From a checkpoint of a small transformer trained on Wikipedia: untied embeddings.
MLP neurons of a small language model. Each row is named by its layer, matrix (gate and up: input weights; down: output weights) and neuron, and shows model dimensions 0-191. Each number is 128 + 32 x the weight over its row's rms, rounded and kept within 0 to 255. Numbers have three digits each. A neuron's up and down rows have the sign that makes its largest values positive.
Before each neuron's rows, "fires in" lists the words (lower case) most often at its 100 highest values on Wikipedia text that the model never trained on; "fires before" lists the tokens most often just after its 100 highest values on Wikipedia text that the model never trained on.

fires in: "was", "is"
fires before: " a", " an", " the", " re", " in", " b"
L2.gate196:123101097150087052149055148143098117115157146107148091140165107126137129125155135171157124214083139105157177141072173150139183132103110096116211119036070092152152094117165062118095142142136101178129132063114112194129117069125088124082162105106126166129180138182087218118091170153131120122158171140122167147167136112169092150135126085157089107138095091153101138119177168151155152099138125142147147115087167109171140178078138091102106145190124105177140141085149133135120144124112112129088140100107163145124151107088091127092119127073129104116138140115099100149151117060119107095
L2.up196:109104056154087108147088152116127149122157159133126090162141139101140110145110088145131126228090082108167137105089154121120178174141080112146169101039048099125161117142137103148128139190117099158145102080104071182106128087126101097141169070146122183168148149157100156174080182180103172082124147134133190107140114146120113116125159102142089117151127158069085104099165190108111120100125121083135139156093129105158139122108150067130106152175174123109129119136100081164090165097092133113177170111057102086189164079116122142091117103130159121119135115105126119187117139103134110069
L2.down196:111149129067097103157213104120183153142099104118155155167103123090146145089084076188107113197146123093109092082110129094114121162156139140121150150117102128149126113083115182138122187156125135115112110140098113123108164131126121125127116092148132182150164051129116140142107141159109147097074090114086110104144089104108084090131144138138090111131195160106072083157126088165096117063140116100172121190091143099138127106171158099121129152148140147164123059157120143107092158141115132100162165098039116076162180144161130175121144122156083110048133154102112074224088110084110124182

fires in: "october", "september", "may", "november"
fires before: " 19", " 201", " 202", " 200", ","
L6.gate470:112109137156124079104133167167171179131113108146122144112144156064090101074154103208122168156135164133076127135179164117117080157074114105143125121122102134163170113106186188123150134127106101114097108123063105100128138189141138124164151170129118178101095122126166121144147149129161055110128140145104128123146092187049092164072135129121144164077173208128114128084177162134139132117152050104143137197140132153109135153149122117050085124140115065087099106168188144130119120168142154137137094122169102155129123102145161169118171096079071115094160177094174170171129102107142159151
L6.up470:118120159157138112136147178096056134180088100106161072159129070124118107175142125084150139138162131119158122146085093116152173139155146078112177131196079133154147144115100091117133166143131135169133179128126164115138102100103105163125140125115111130166120088130144159142101103110121138159096125131235201144083166114175117140181117204134166112130091139114121103200111145153107117151171121161122202111110162099114140177095098171114126174085144148148166124099125111125159088109225129167137114178126124080128079163103181077153163084140193118096115185143109154128102128086136174185
L6.down470:136069092137098127107169087134081120134136117111132176104119182100131178089131135159143132208139102073115133121095157137139129147146119136121158128097095094102102096119118102135104172130119084120160099115039131194156125187087080138090156130144144073049094120112177180121102162189126131107086149183077183152137124169151116096093135152098164174130176133202095097141182098147153132114115098136105104114150153138085124193131171151160148075122134151108164131136119134133134144123158059145116215178117143152125130159156132110133132118196153083117172118102119099123073180073185135164

fires in: "its", "it", "is", "have", "itself"
fires before: "s", " a", " was", " be", " an"
L2.gate294:079086160115092099162128186151158161114150166180148040104159095124137052101141140166118104189119184188168138138149113139155163093123131060082155138147081097123174066114110116054035145148128063125115155058130100149149160146176134120141148125126122163137103093138151151054092173109111085124127143117135131130082137159189056141104131138146096124114106146118099117086143117150168140087165094085097165189157082097116135176152109138157159112157090117119072098093128091153106124116158145116105107106130088131125142111099115109073090153121102168174111082112145103093151108167130140095
L2.up294:130138168135128182117128121185125136127139164174109113084181148127108083143131110119116118150117223174136116162200133150174152101117126125089113143140108118112145108107086170072072140035125084167138156131077057173133118132151112128174161066133096142181091127159155154089093155117091130136152189082142184093149131202154097070109162153133122117165142150142087107115095123123191087079175162094066146140118107107094125108148126112123088117152114101104116131156164158156051111113083157130125136129145045103120103152107178126185153123120140179181125140089152080120112143175140146140
L2.down294:096130174145134202161089112177149110132141148112113096113149132078113119170116124126167126106159067125179127114144112127121071162069125126047149144150058144118171143137132146152093143081149101116160159143126055161158099090144112177177111169101143099153110103142138135098075098133171108117159168108145138110110167146171144101172112126126132075118104143196091119147148059145109095112121133145074122143136139082135119102192149109152107127183106131085160086162117144195060159116072165077197143132177088136105158174149162097175194096112162115147057098089126090109145127124155173153

fires in: "is", "committee", "omaha", "commission", "communist", "smith"
fires before: " a", " an", "and", "p", "is", "it"
L2.gate219:085075170123050115130097192156123107164180111130110148074178105177133151193137126114107114126114132137127112181105141131175097134081085182115178154108181068162135153126129141122128125140130086184121139122140098121117130125091087150138134141159103087137108067073091094133161166132090144105101179124102114128104193146157083189085143188109098108163124192110075153127142084062157073154081122091134126175086162117095051136146133120127144069114122108118128198109122118132148142101058117142115116143118102178152109162167074161195149125066152162112115137128096172128127122108092151146
L2.up219:116115103207146161146110112085154122097082084122135116129088108151128177089109168157152139129074150078146190064105127122096101139175143095128147130190135175179151134122158114128133139083177123103104073103129131159145141094088094144070136078111110162119159093213132137110115163133115101144151199121126153143148095168102099082085163104107142119170153076054127093111149193147121118100136129086131059092112105065165084065127097103049128130159110143105188118182119082133118141111124106150124128112086077191160128120118116098123106169096139147191122122111088112094085162110091112112
L2.down219:144100072185131152136120149140132161081106124128126165139124103111183195085142154130105115096106115150147184129090150188159154094111132116112189125153170168139142162113117128119086163045153075098115101102147126134161124118103069111100193131127122116087123072195122112163131145129115124103118172137084095165133099154182142093136197136142142160105086144066019134079120114135135115081191119074194087156104122156183140129108139146108110082197108156109123093210142119119156148057094121072066140096101100144153117093119166157116104154150120127159127129126139130078111124102148120125

fires in: "november", "october", "september"
fires before: "ber", "y"
L8.gate142:107110143177083128090130151115115132145108141101106129180109109134182115139149164144055168079099066083156178104134108156151088149104135110092118115140185149104089145190120139112167118062093114111145189156107139108150157170163110114139146172140127081154173144136103148129132122092055169140125211130108148161177101091073093122147156089147155110119171146086170119134127110165141152151198155107139181126167155180128128119073125099110190114120185101139140107132062083161121119154156116073097107133126129155194128103166162194119166149152147157023132145135142150156118169097135089092
L8.up142:137084132124126045069139151151095125155128192116136097126169129151148091160141179159126132115122117163163098114131158087112088124147152150132136095171127123105166136118136148092182126134147145116176095104069205159105149154127155089146133184082091104122149119103117168117155094114119155156193096143047134097164176206121122123120187095098133078109160168107106101114088080134080069151115114108172129157162118187069070147067066142129188130173108148170118138134145091139071105114105136118106080148157141131184097180154110138147160111143141119075113188092129120178121129116070168135
L8.down142:122096125094171148151167079170106163160122075127147102145133160140119089139131123172118121159053129141105110154137115168126110207150063091133081070134150129041103096126151119165156124083137092101144143114121126142153103160052100157177147098197056115111101103110135141146122115142140124098138144124158101112104124158196086118122162160166099095103143171147127087130076119136111102182131126126092100102144205165142172130146159150121176147126066147182074127133140128155112162170158047097184098143162172164079125143109170140095100107132096143138125108158158104180066159186100153091

fires in: "1984", "1988", "1990", "1983", "1980", "1986"
fires before: "0", "8", "4", "3", "6", "5"
L2.gate190:075095063171092079170103122110145072082126111111192115166094131099105128123131145135085104156142150137123140088138136168124167173130099137184138085123073082127078112165151118121146155072176174079130125153129132173085115122106089151092100135134159166137145086140166140200145155163104090201193154098156168118182132166136160096135121116155162112108138107103137116152113053133083114072189142140207059123127144132139114171132144111083192145168115090118112144130092135120110117116128104166046150116140151188118139133171102120089161142125098110161082150155192105122122079090159153100
L2.up190:124166122120089144165124091095200070060150148086123081161133119156058107088161125149077124091156146154147070077140108137106159126134078113133135093226173188152140149150102113162119133077147132122128120174114146075123142134165167153114090131114190088139101109144172099189153162143115136215126108171120109128147166112152175092077093084129133124100137057146189108121070068095101062100154167110166141134153127180142114141125088122179143165160135119129120156108124137129098100076150109154117136135116153139077126166200141133129128109073111088091121104138159129170153096110080125125
L2.down190:138148143117114192142088159041157083109131116151176088095126104222030115137125113163073146104146092139123062101163100067098137148119135128129182060186159154104083083123148108211127157122138149083120107144086086114175091143168145133121124149135167044111127128123082144159095119152146198148175144176116114158093083146111149126117179104160131124113153126162142103131114069163181132100143160144129112146144131117133106116156146149150091114116115088098124144099136147097100057080125115108121159135143133132061060121144122115155078161123159107144149128102074143126152073137106139080

fires in: "population", "worked", "median", "working", "popular", "chuck"
fires before: "ul", "ed", "et", " in", "ing", "o"
L3.gate6:104104177207069130154150141151156156134157157125115216133177133123103138113149100117117119065103148081127176115117174042094090148170101053165106170115110144170092106110113137106113099075128132137178129097146121167132162146117110105090129111144099107129124096158125144100124130144170148131167126120065160064112113109092162098148166172104136150116130113122094117140098124104121089157112083155119142090112160104155144177151188084129129104249146100121126145187143088140178100123109150127121075140143112159154180101129072177087103143082095178116176180148148130153101129078088186105
L3.up6:107080068168074120131134141115155105129124142112113168110124176135154088090112204129115129143138157129135156136152115148130077099140108111196097157141070136098110200156149142057069120154110161093111096043123097155159128031151176206113079143142139084152082113131081131170181161149158115110159113110093069136153112086123126140137143148188096129197097113086141107099184167145065146123137123139164082190094118099170143165165146150132102163112176178091065130145129111100102158113112127165137109170134129149120136142109087154166121128128140088073089120135153114157146123133151083090
L3.down6:187143070104114143116140124137066187090120202113128129108164140145137100112105153067117146157128147181132080112147081117118149135083180148092150143128105159106147113149131172113181145179106139134143149089122106112127181116162133144073175133084255143143143106143133121136130186143130089129069111139149156096120139164099119114104107091142074157126075129142132155178153188143133162155118087131098110110129148130122199147052126103123080111118125117111116092175091100078137166099102063127059156135143142120100134145101123111170148081143165153052090145083152064189138158141152096099

fires in: "family", "charles", "failure", "character", "failed", "families"
fires before: "il", "ct", "es"
L8.gate83:157118099115126115112100152082148076107133123165125100061141138174096165174113078107143130165074085129136153129148186062124131076163155096052160196139128140116188149109107095123196141130147119128164157145031088130143090131123146146061110098100094119148123130135169100116111193127088163110123137181107161113080079107178119137159127139114134162120084092105174149126110146153153142152145143204115150116150176062068145156131154130152082133122167122126158178182154130065103122065134077142133178099174075123132105138126117094118048120109136139083106106126131175123162117097131101105
L8.up83:097144096144097113098091113114087173153115153128162168114103095138117159144062167095116171119142120174114150112123110133105134112116042202156113128086114110116164093111158071120116085159120135129155146120107131122184169125112154094126148123165145103107111051067144133206159160148138056111090039158127110113177111126094141082141118126168123127190170221136173098160098148153083102126177124116179143150111125096075133123124127115181073147107157127148118171107129180129118176169140139085114115082092076162113154133131113112117125129134114156071102130134128131185060157142213163118
L8.down83:113090131146121119127121177173004166141102131130217145150127168178138135085131142096148165133132081187173157045126157109146100179182134135146086144071124063101143158115106094133108107151144065132107175131173094135111141078150143124097162075158104136116128139138111066122113134097107105187147143120112137139149086100142117158110106142083124116114162144136116133146117160155114145115119121113110169134122108072072212154089104167168109163131125103073117130144105107119101175127142149085097115150087080143094167126127112111105082091140158132113150088154145255133063149130128125121

fires in: "september", "october", "august", "november", "december", "april"
fires before: " 19", "ust", " 200", " 201", "il"
L6.gate85:114119065168115087100100146130161168113105150132133083111149148107116117060109133173181119136110111113116123078173102069182139154121133090151181176157094126163101064134099131076184083129135144100118124167136137133127169134108103147074146106173074117177107146103189209129143145141124080160171089103083131115125159117149093129065110127169097142175056111073133142162177158113121136171106078145136135165130138140077128110092125091106151149119112098086127152088133133113086074155149093134163116180132113111144180127137197150127147098109136101109127220092157120171120065044120161121
L6.up85:080117097163100079109158198110096121127153113095106153106114102164079124080153112137192198100168127128184108100152117072116199175109150147175142118096108084107162139095183150109136173141102157115115119166087103130153153152160130103172132144124071083173157126115106149107125140138077162149122104119077163091158112117163144112123113114109143141145087208168096137100142122135169145136116116199184145121114108147114096113115112136141149133080136162127220146091123083120165117094108103130080090147130126187083110180125155053166156105053115115042108164080126134133171102112094084136
L6.down85:130140105137104174121139105152155116184095144093115166129179203120080101106149126143090132149101106096145088203128148118139125178109091125069120135074032081138128112182129136158132219174124124089136089119141155140103079139060124148149137143153162154172120117148127181136106173122117136067126152105175118129142141138134162109132184127128107122118174184219115089128142111108165131148150083133096125130129145192149135164200093169089089086157134131165147121131071143087129148083140117073123128168120130110192126151103175099144111074137119122106147163066069112115057099119132149105

fires in: "those", "each", "set", "texas", "thomas", "into"
fires before: "as", "e", "o", "t", " in", "ar"
L6.gate433:094115147113103156072149188153159130106173099095116127174113086126139167146108141120157174152059181099058109184088125133129151126164153100095116154093137211082200114113104141108140182033139090120151143090136077130097072199139089093077145192162177080145141156062100081083137166174138095074113103150174136137160123100180120116157158142143150139102143098168113163079102106141139148117171144140111159121143106137106103131108174144136094167131165110090131088111128102129110098103136143142106170113083114092112181146117159133087123134142118204101142117096160152158147153148146174100
L6.up433:242128115137059136133159138128157128153171195136168133214163104098112144129058117124211149057136197109126081191125122188064160133124099127148133164123132122134177144188171162088105089140110120168131109094124135135068082137103158072156141102094091149146190121129133108148122157123127120172133131123153099138126136165099131142153186139131080135125192206094125134091152066114116137137130067130111140139168144172113142177134150138111145132108158100109107137145103123140137132105117129154122164085120132128108125115134064115075058096112139156113117174105162111171066120096176124121
L6.down433:174183099168089142180160180125130155075077083120110122185088058132158060180118158099116098112128120127145124158099166129144101141096105098134075124156139115081113176130166099097135131110143051101111141150091149055135122050112171181068128134095142111141164153163147106096151129093121117135127113103160087123147088152120152103137135137137190117097167150040144154133115142083082130167123140111165126129109137170116142128159131130128107186110211129124069161061112110105166141145159064197189076132113099110142131128203158143132126143140113145158158111121096148092129160140086170147

fires in: "at", "attended", "attorney"
fires before: "t", " the"
L2.gate363:133105086153082133133102178176074166064123172146137150129132122098153109159216136165119168099128167173157174108139110126126099180127139148068116138147103112089164120126079165133099116137154112075088132126147185141131119104148094173132045190133080164146208112130100132091156155141124126107162116114162133088101119124146110171156077105105113128155077108119062149089119101091162119109205182162129135182130130126085115206124152126075098071157155179137149156104107087112131104162174153135082179180111154124154103124101143110140144152069103102159131169127171160171131079111146162107
L2.up363:146104091148080095104163135127142152135132160152108141146119123102110097088177077143139134110139132141152199111130132122108113184130112129104118158152096214113106112060142118144064106136087168117150101148163135108137127105145122137106172152120080164129138179083164139102127182155077148175113098084135111100114177194137161142081142173146130209200087073080081124101122153143188116099163167112085098105109125124135161187107090167163144075089161155177132136169139069132083173183125194148111175138149057098189100156156158112120109125136166108097103128141134185172141105165132115121
L2.down363:128117190163106122120182151115092161129134079117114078137080116137133116138193082163142158103171089092157155131106133069099112172169132142128119155149171138126173153146098083134155144147084109129099104140143112105164082111152133163102082146117143218118119179105100139117165151177132166160165126100160088136080179132118151158155152114168148156171103104176102147102104045129099074147163196111095132152137124076159147127123104165131080057119155164167091127131084071146099155159108131134132136091052113131171165185128182129139137139143110141141131152127117214141143119171188062068

fires in: "at"
fires before: " the", "t", " 1", " a"
L2.gate188:047143055144161116110198137118199204071096132156113087118159141095135104061129128121108121155164196153112134106154110151144114133123135156098144120097151157051132116194107105129110130159130120139084182103085159147092130087170114149140110152135113147136170114110149156124152159171141082152096132111139103149126091103131194174086131141149186098112144118073082166134118162177123140137141167128137107099145093140142096155180152137160120126168195039134146131114125113116104212182154111121102183140155132107123128126093164094100112148115109062141146080075128147203163115185149147149
L2.up188:128094085123159102116096144109100126162142110173128185094168088106113168136137043122151069084103083114151125102148156119126098185162085147146150179165124140117129110123058119126122074150058123152126103114157137130112072109166098115139120128132079136103163129112156198175125101179140126134129142097200080095154143084064181097150127132131115144149104094100079127119105053146108099098161101113134160113133131103146169153124094158133128171065080091148150163185135105127148069151100101094145079184163150097179100075112176159109129058111142091143103158113121134129113129140168129027
L2.down188:129092099128100122123149098124114118119152111149138150094127114148125137144176077170151090056151057095170133101129185061073087132198125154157144161170090104084095112142084131139124040161051130120116101121142140111121110065149081153136122093117084133141138155155143199171119117182128121180123152098154104110161143112098141132163141142120119122140069085107105118140087051128100054099143120097156135153134125089132147155118118135139082132091118110159132126157122078146080100159096147105134110166110135152169140137120204137070144075122149085113121182133117166145115134189168126010

fires in: "january", "april", "august", "july", "february", "june"
fires before: " 201", " 19", " 202", " 18", " 1"
L3.gate82:151111090090153092078084124100157185111096160162077141118157146079160108086095087142197088166086112145135123128154179146106156192144120076174190101070105101167121163133186082101135163146093097113124073150034088096139111134157179111121124166140099092133191113075119154135108100138153100182132109140169142141102102152132089108182117119125160136134096130089083097086134114082140076143140153187203152108145169190074127175164113140138091174105112101102166167142125111095189149177124163092115129130149102096098137109129154132142137071113127086124118134097141182123131144149142146093
L3.up82:154101079146172125108087193092166176139140159150118178102162219098112093081117066140163108135142089147151129082097174087177083136148143075119111167126099143117122101106208113096158206143193162126154109177153127158095090159152100160163112164157101097112117160099100162089127114154179124160189117148175116111091131137099098106100115140155170148089125114108105079117150157130163128133192101174080121125086137132130157151139113100132053122113138091128157135155176121122107147203122144121122135130164157106138136149134207136131105086137102105099088153092159163097128059097076148083
L3.down82:108142156166159115116138107132146128151105146151135109116088183089065132123111115155104159086160079124132145126148109084165119122101110103159113117152052113109124078121128162093133186150174097103160103137161130092132100140122085127196182109153167121106087099140088187143105138173186152106133153115093156099093079185094178174119150165175113173116176097228129125124155111104146115172127090122107103138122129184159161155161121165144058157123136106178111091223102145084154111138084135132148157098145165121165120104132160139125105143128137153092121205041086110192121095131129165080

fires in: "long", "lower", "love", "population", "moved", "popular"
fires before: "ul", "er", "e", "ed", "ing", " B"
L3.gate295:116149100116131131140134173146123124129195105168084147124082159070093121191074068093106168108114121088124101111186159145125162153044119104175102082152113146126143155160154164134142128134167176089153145152138122174153128125130172162152189161105123133188172057165073169110171188163130124150162093068134121117092153081128109158139130081151118136176094165142089150154200142093142124122096092116147149113189102106118095190154120098097124168145152108161193146160169054100112122195148124103162096190091126141113138099116126150138108093109081128154127101083111114121152156161165105101
L3.up295:068157091104133126154200116109118133083159119131150125143120147112174107158089135150108161136108126104114135064177166172127113130081097156146143076134088143147098151138119138136139087151112166106128148121147085112090112086090175180156176154090174154161150107132136112081148146140132101140195063073090092114085136090147134128121194103160127120137115162169112145166220126110132135080115091089135173072167147083138107196138083046079078121116077170139187137198186128091139128173111113106122106143115129089047116133107132160156168109114119165173136117103118125067112132117174101108
L3.down295:185160129145166130154142162136069196166116130102134147097115197075137097140085092086108155124109112116182103094071110096125118112095094157101166139132102167115086096117103184107123090138147152128088102198091112128138115129114139144117116159191168250201060138149088149134175138106125164159110148135123102121112126149084176076146170108099156124121126113151113098173146143122187124073074126097130111098168102071079111099123133121174106119092066181101135198103132116130092147097087155212124098116124135138122135147169124154161113139104129139168132130121111143142115100172147085070

fires in: "as", "is", "became"
fires before: " a", " the", " an", "s", " w", " p"
L2.gate440:105144099073143178150091100122131194089139124171131130107108135165165126098146148120167176133147139127100180070117140156129087092095139129197124181097164082067171153176074103116074162101078177130150137104091074145200150126164161091154142116123119164153133060113181132150155148148081091154083137138172093093148104080077108110108175133175144107083167149174129161100144096081145108191173146071139116145108123090134138139140155139131101138141118110122144189111140123120146166138131140086106142137172135078132139090100091143058055168157093154153088136137076169110170165083120159143
L2.up440:103172105100152128180095151159119153110106147128176088119076124126202162136192153106151135130109088173152152130178158153139130135115093168118139112162124147135092131107138138127098133132198127153162160181161081152184116095123161093064087084172134157110091135105192115131114136110136133078129099099153154155128075130122145114130182154199176112117177160180117136123113135103161109130191073116144119124153141115172130080183132127120134131117131177102189186119157130095092075168068176118120161142173079104085167132063211137145104105104101125137134164135123154162115110107143234097
L2.down440:137135144146127133187118115122119095122137134123112117128109117116128103112162192153122157120098105151162119154187153123072159086126102160079094131156130143202086111130177187181107114116155141120094203158062099156098137089139145091027183059099140061129072133113163124114099119111156158109136150069129147142160123118123086086181089102168187151134142164147135141146141166096140105156151077145128113146152184102161182067121120107157059118118133139107186181122128130125104101112065119145137143159114118119107173151092193076176135075120138093156142178138126158170168092146138185157

fires in: "released", "served", "ended", "proceeded", "joined"
fires before: " as", " the", " on", " in", " a", " to"
L2.gate408:142180120119094153126058132195078069139169128178085140091125122117153100156183065150171163151127147145142138114129123122142132106149131128118132069081131086162163031166120137052074113084115104132136124049115174159105132168145117080067150182138042084169186058138081167156150124141160155104090146094102160130099146189119101156143119112133127160156098057114143122118141103135084068136095144151115175107123119116138150141146144116101145084098071152151161086131155141175157120166115148102128128077137160156103120134138128085134141113139096142169115098109068134138109132063141153137
L2.up408:108137155096159110150144136108083151136100114091205066151116093095081141091146185141115155170082091100158195081171111157101092087150134155113144099103141115099151130124115157102172156067123136146179139101142143154099113125171137122143036091150163126124127098120124083116169190102125088172171122114137148088126186130150106128085136136115156187128151129065140152077160134164120097129155094101144131146068098160138087106158152171105109062157102138117127162111130087136098098040102143116131148107098120093057128122081134156166137143194166179114139137138082120056056180107108131148
L2.down408:132111132104174115134173095092115182143140166108159071122122100122099171098162165169102133167120107104158187081161089160149109109109114148139176121139142141100108137115111192147181122133148161137124191093167098128120142119166115115114135044111168085120092115133146094117135156131174123143163120155143127069134175144087074106086134122181139181151175155085136089092133141169100148105186105081118138143059093134149090093176165127145092040163149125132096138094157089074114083094076102145152176122097121080071139163132124159158143112147159193129141108150170140094034187127095141147

fires in: "at", "attended"
fires before: "t", " the", " a", " B", " an"
L2.gate180:135071138083096047174103147090080188138173162110110109143187131092120099070144133108097196104128121119113173149178098128130114099079127117162116173094155135141129076134147121109119112160143095100092111127129135122105146118166133148141103160172095145104087109137145172133170153112170136163099084105163082150161136082079100206086075156137122137162090131099127160113114093149121107106121234189129086101171116106149142151141161193100089111110134187138179119157109120115067192116174155087118134131094121136160186143090165135142126190118116120149105143129168179159159148114198132172
L2.up180:140097129122141099095079105141091174136117129115118168136120107073128120112103134110124147152103102096098202057137148151127087126147151142158146138144141125124144095164172140142175109105075123151129162128200121113109079108107092137101103152137154139131209123165126144128143134165143094114091129105148077161140092076064108176074145162145124183161074110086061166130123135136153127099067183139150106070072112125177123120159089183132115079074088144106118140171126105125140160139096129111161102146165114108238185122077129201175145153096133081097090096120127141104155134185160092067
L2.down180:128137121122099147104148125155069132076131129117166123153101131131141148126158165164131166150138094073164126140142145077099123168201145171141154142162166123128147171129120092144162116200090093136076117152130133100077103119126102135101056168126121195175154137156147104129183113192119142186149129105144091100130155082118153189126197134139133145170114087094088145100154081141134067108097132102155114155053103119129129108128111156106087070123133125116151093190137072167140147178082082094140095091100114124199175160120182186110170105105099075149139139128112186111103122191190121081

fires in: "is", "was", "although"
fires before: " a", " the", " an", " s", " "
L2.gate98:153081183091145139102098184158149145120160132186164071126164149141160077143161143132159059164071198146160138130161119095180169075141125126138132148123137079112115056151123143134041184118161127138142147090133131122155119145158077105118105151087115163156139109155089091081108187153100173125089156160174164144176074128157104157117139080126168124112093147189127159096152140125188152165162123154090159106100122075121126170169155133148177112158091147135107114098131161124125078135118129115150148113097059129093181109045111095094085157125132158121156140169127123144136082159165195110
L2.up98:104108158111098130138127132088143146161141124146116101113120159132118132112094108145180136185099136132094105165136111159136165067127092128147109143102188171153149111183122113136057169135109118098203105116148100150176161039067068130134146123085085153154148100129080122166097191161078179122132179183136202106107107103177118096104128143182148086115106166135106171139119150100066137148095098079101171148088154090087154105110124099123145096142101099169181104123169142099090124114100108077180123115103063116091134129083101112172046134060140141148149145128081120135095106131148189121
L2.down98:118122148145087168190113116131114157120150126115114124150137046140095146092124158146140184159148084056114108134139102164115066099107125145076128143147132168174095165165133142166101133164143071111186083118172109118183170100098107134128133081119097130142125051117073138106037143118125146069125163143106169102119091132180116142116159130159189092152100112135115107155116105153130056159139140133128135150095168128135126146105161067131084096135197119116186161159179084100139148156049102051154142116134159126140144178149072117170091140156134102152096151074067180126127155117169129145

fires in: "is", "known", "game"
fires before: " a", " an", "ow", " the"
L3.gate199:148156093114083138152073111213063146129144104098167093155114097126161143107134087112163145135122120125175158141103112121128109058112165139118157126113117167151101148186123154139057103140134144106103110097041142127166149160151104145121133152140069084140124078149175138134122135125085149070169179128134168177168125128141034109156155055173137158169080132137126150118137149117136087104077049087164137146081168148142061107137109095141169121143107048133155101107112144147125074102082119078126175185121133121194125096118120135086165126143120105135126084126091164147177152095169152130
L3.up199:078086210085116142122130134101172057122170131107222135117115123142170148146151198117150072113086127117156140169058199104107173112108069149152172052147104092118120077056167149065099142079107104141108072119153095149155161136162153129164133152096116138127112109158091144105137184158155096140159163139127113107106075165111114100106101132099176157191067150152118122095157130107165122156147110128078089134133079104122131066118121169067112140100136160114134130107163090147162120116106157133155139100113111168117105115079153148100138100175135068138090149161169166124149132148156132170
L3.down199:098130170078102160195123117196164148125119120106206149156078102140090144081109117159067116201041077139150191156142148125107101163145202107108145064129077097145154092127107148093064094086138103147142098126165108110162099122153177208088107103155126105122120088143116168107079147117156117129137142101080143141157062121155152135198081129188109131123179104128102078137147150083094080122156100165151143135101167112165098073134113148156117155099175121113127132102161113112156181172106115130119106127105157123112130108131144074129128110188079111125114176070126154121124124166138125144

fires in: "at", "attended", "attack"
fires before: "t", " the", " a"
L2.gate264:156110143095085176158095138159098175089126112132129148098136162105147093128182153128127127057110162132123143086132112162152052174108134157133108198087134172108170117139103117149051108097169098135071175143133129091120097098148093120105105096094105115137175094137099173097137120136125145145081152113125069134158092120136095192097128158222098131121081074137088156152166049173163131109127180160126146118129150056145111168097129125135157096139124119151138121143145105204119128200115068146067159163111128150185125143104168138069102158071097145126135157156141160121162147128139168067
L2.up264:095118124106084148124129108146141132148127144132144116127112166122100072109106111136109165071108132067172196109110118128173107173145102155204087156136136162074140126092065148070127130142127147172074127116183119156108131057134146176124113088108105106128152108144163178064091092099111117171069071120083070086100150108127177141131134168149086147140140062113124106163132090166161143138141142104105178113083129157088141127119120144214122127115130106178084100138134084148081084167159081059079102086122087089136122130113168122113041164131168129134122104147116142144147149198144155075
L2.down264:101132199170093123152157105119099145112135096155071103129157118147117102120168095133133143113163139025171192115123157076091151204156139131143138172140139134053155189168070053136155155107097131156114161153138171116118058054158122173126079117140112168159137099117120107071149145154143109167130141135133080117117149117117149118126142118151085106137115066136086142114131101162140109133149167078143134133148120108119109158110151132135042112134146124136113111103143058178110096151131124123103139071088094127124174173125222136128094120166177141155094126126128183141144143206199116106

fires in: "1995", "1990", "1996", "2019", "1998", "1994"
fires before: "0", "5", "6", "9", "1"
L2.gate139:127095123081117142141088149172096108084102123127165160100091072128103088138164116146095058151151139076100111117158178118110145120134122149125152107081087158156103144119161144105082118045150180098131132143130136142059072093107089153090102150171115102218141157104150144178121176136099097176141116115106107095171157136141102097063166134077174168089154131056107132144075110101120123082139144184163076112118157165140116130200186117140157054158164105102122093133141111107087164143166167155105103154115099174118109121183114175088111147120067130112140127111171082119166096126093153101
L2.up139:103076038113067090103110160133146121125152131104121150135088138112082087131162129140073082131149123081161100133090133107143178119186110126126082113100062174139114153093138114142085123106147130097095100142086108111081060143154148177082135142157137124151112120148130171208125178118097128165138104106162071090177123137138184123085152126109136150110129109054137096126076136064074131118202095158174155120148138181191173123123109103172124106188155075068149170113112101095125083138119150183116123117134117123109138151208117109121155104076116115115132133112160076152153102090066144128
L2.down139:180132073111134120184094136143112154171124120149110117117107070163053113113115118132130136131116137115115116135090088061071156131144073145096100090154119168117146147109116119186139194097146121097140155102168001093101060096091100128140139135195102081078155164118087185137125137120121159208166129137097122154124138112128174106087187105136138118119121128170098132157049065154149160146166127162152141068103171124157170129168142111123138141096172113121148099127109215113111057110073117181091127112123188109117149158091115117177114144101154096119121125113127133107134112115106115149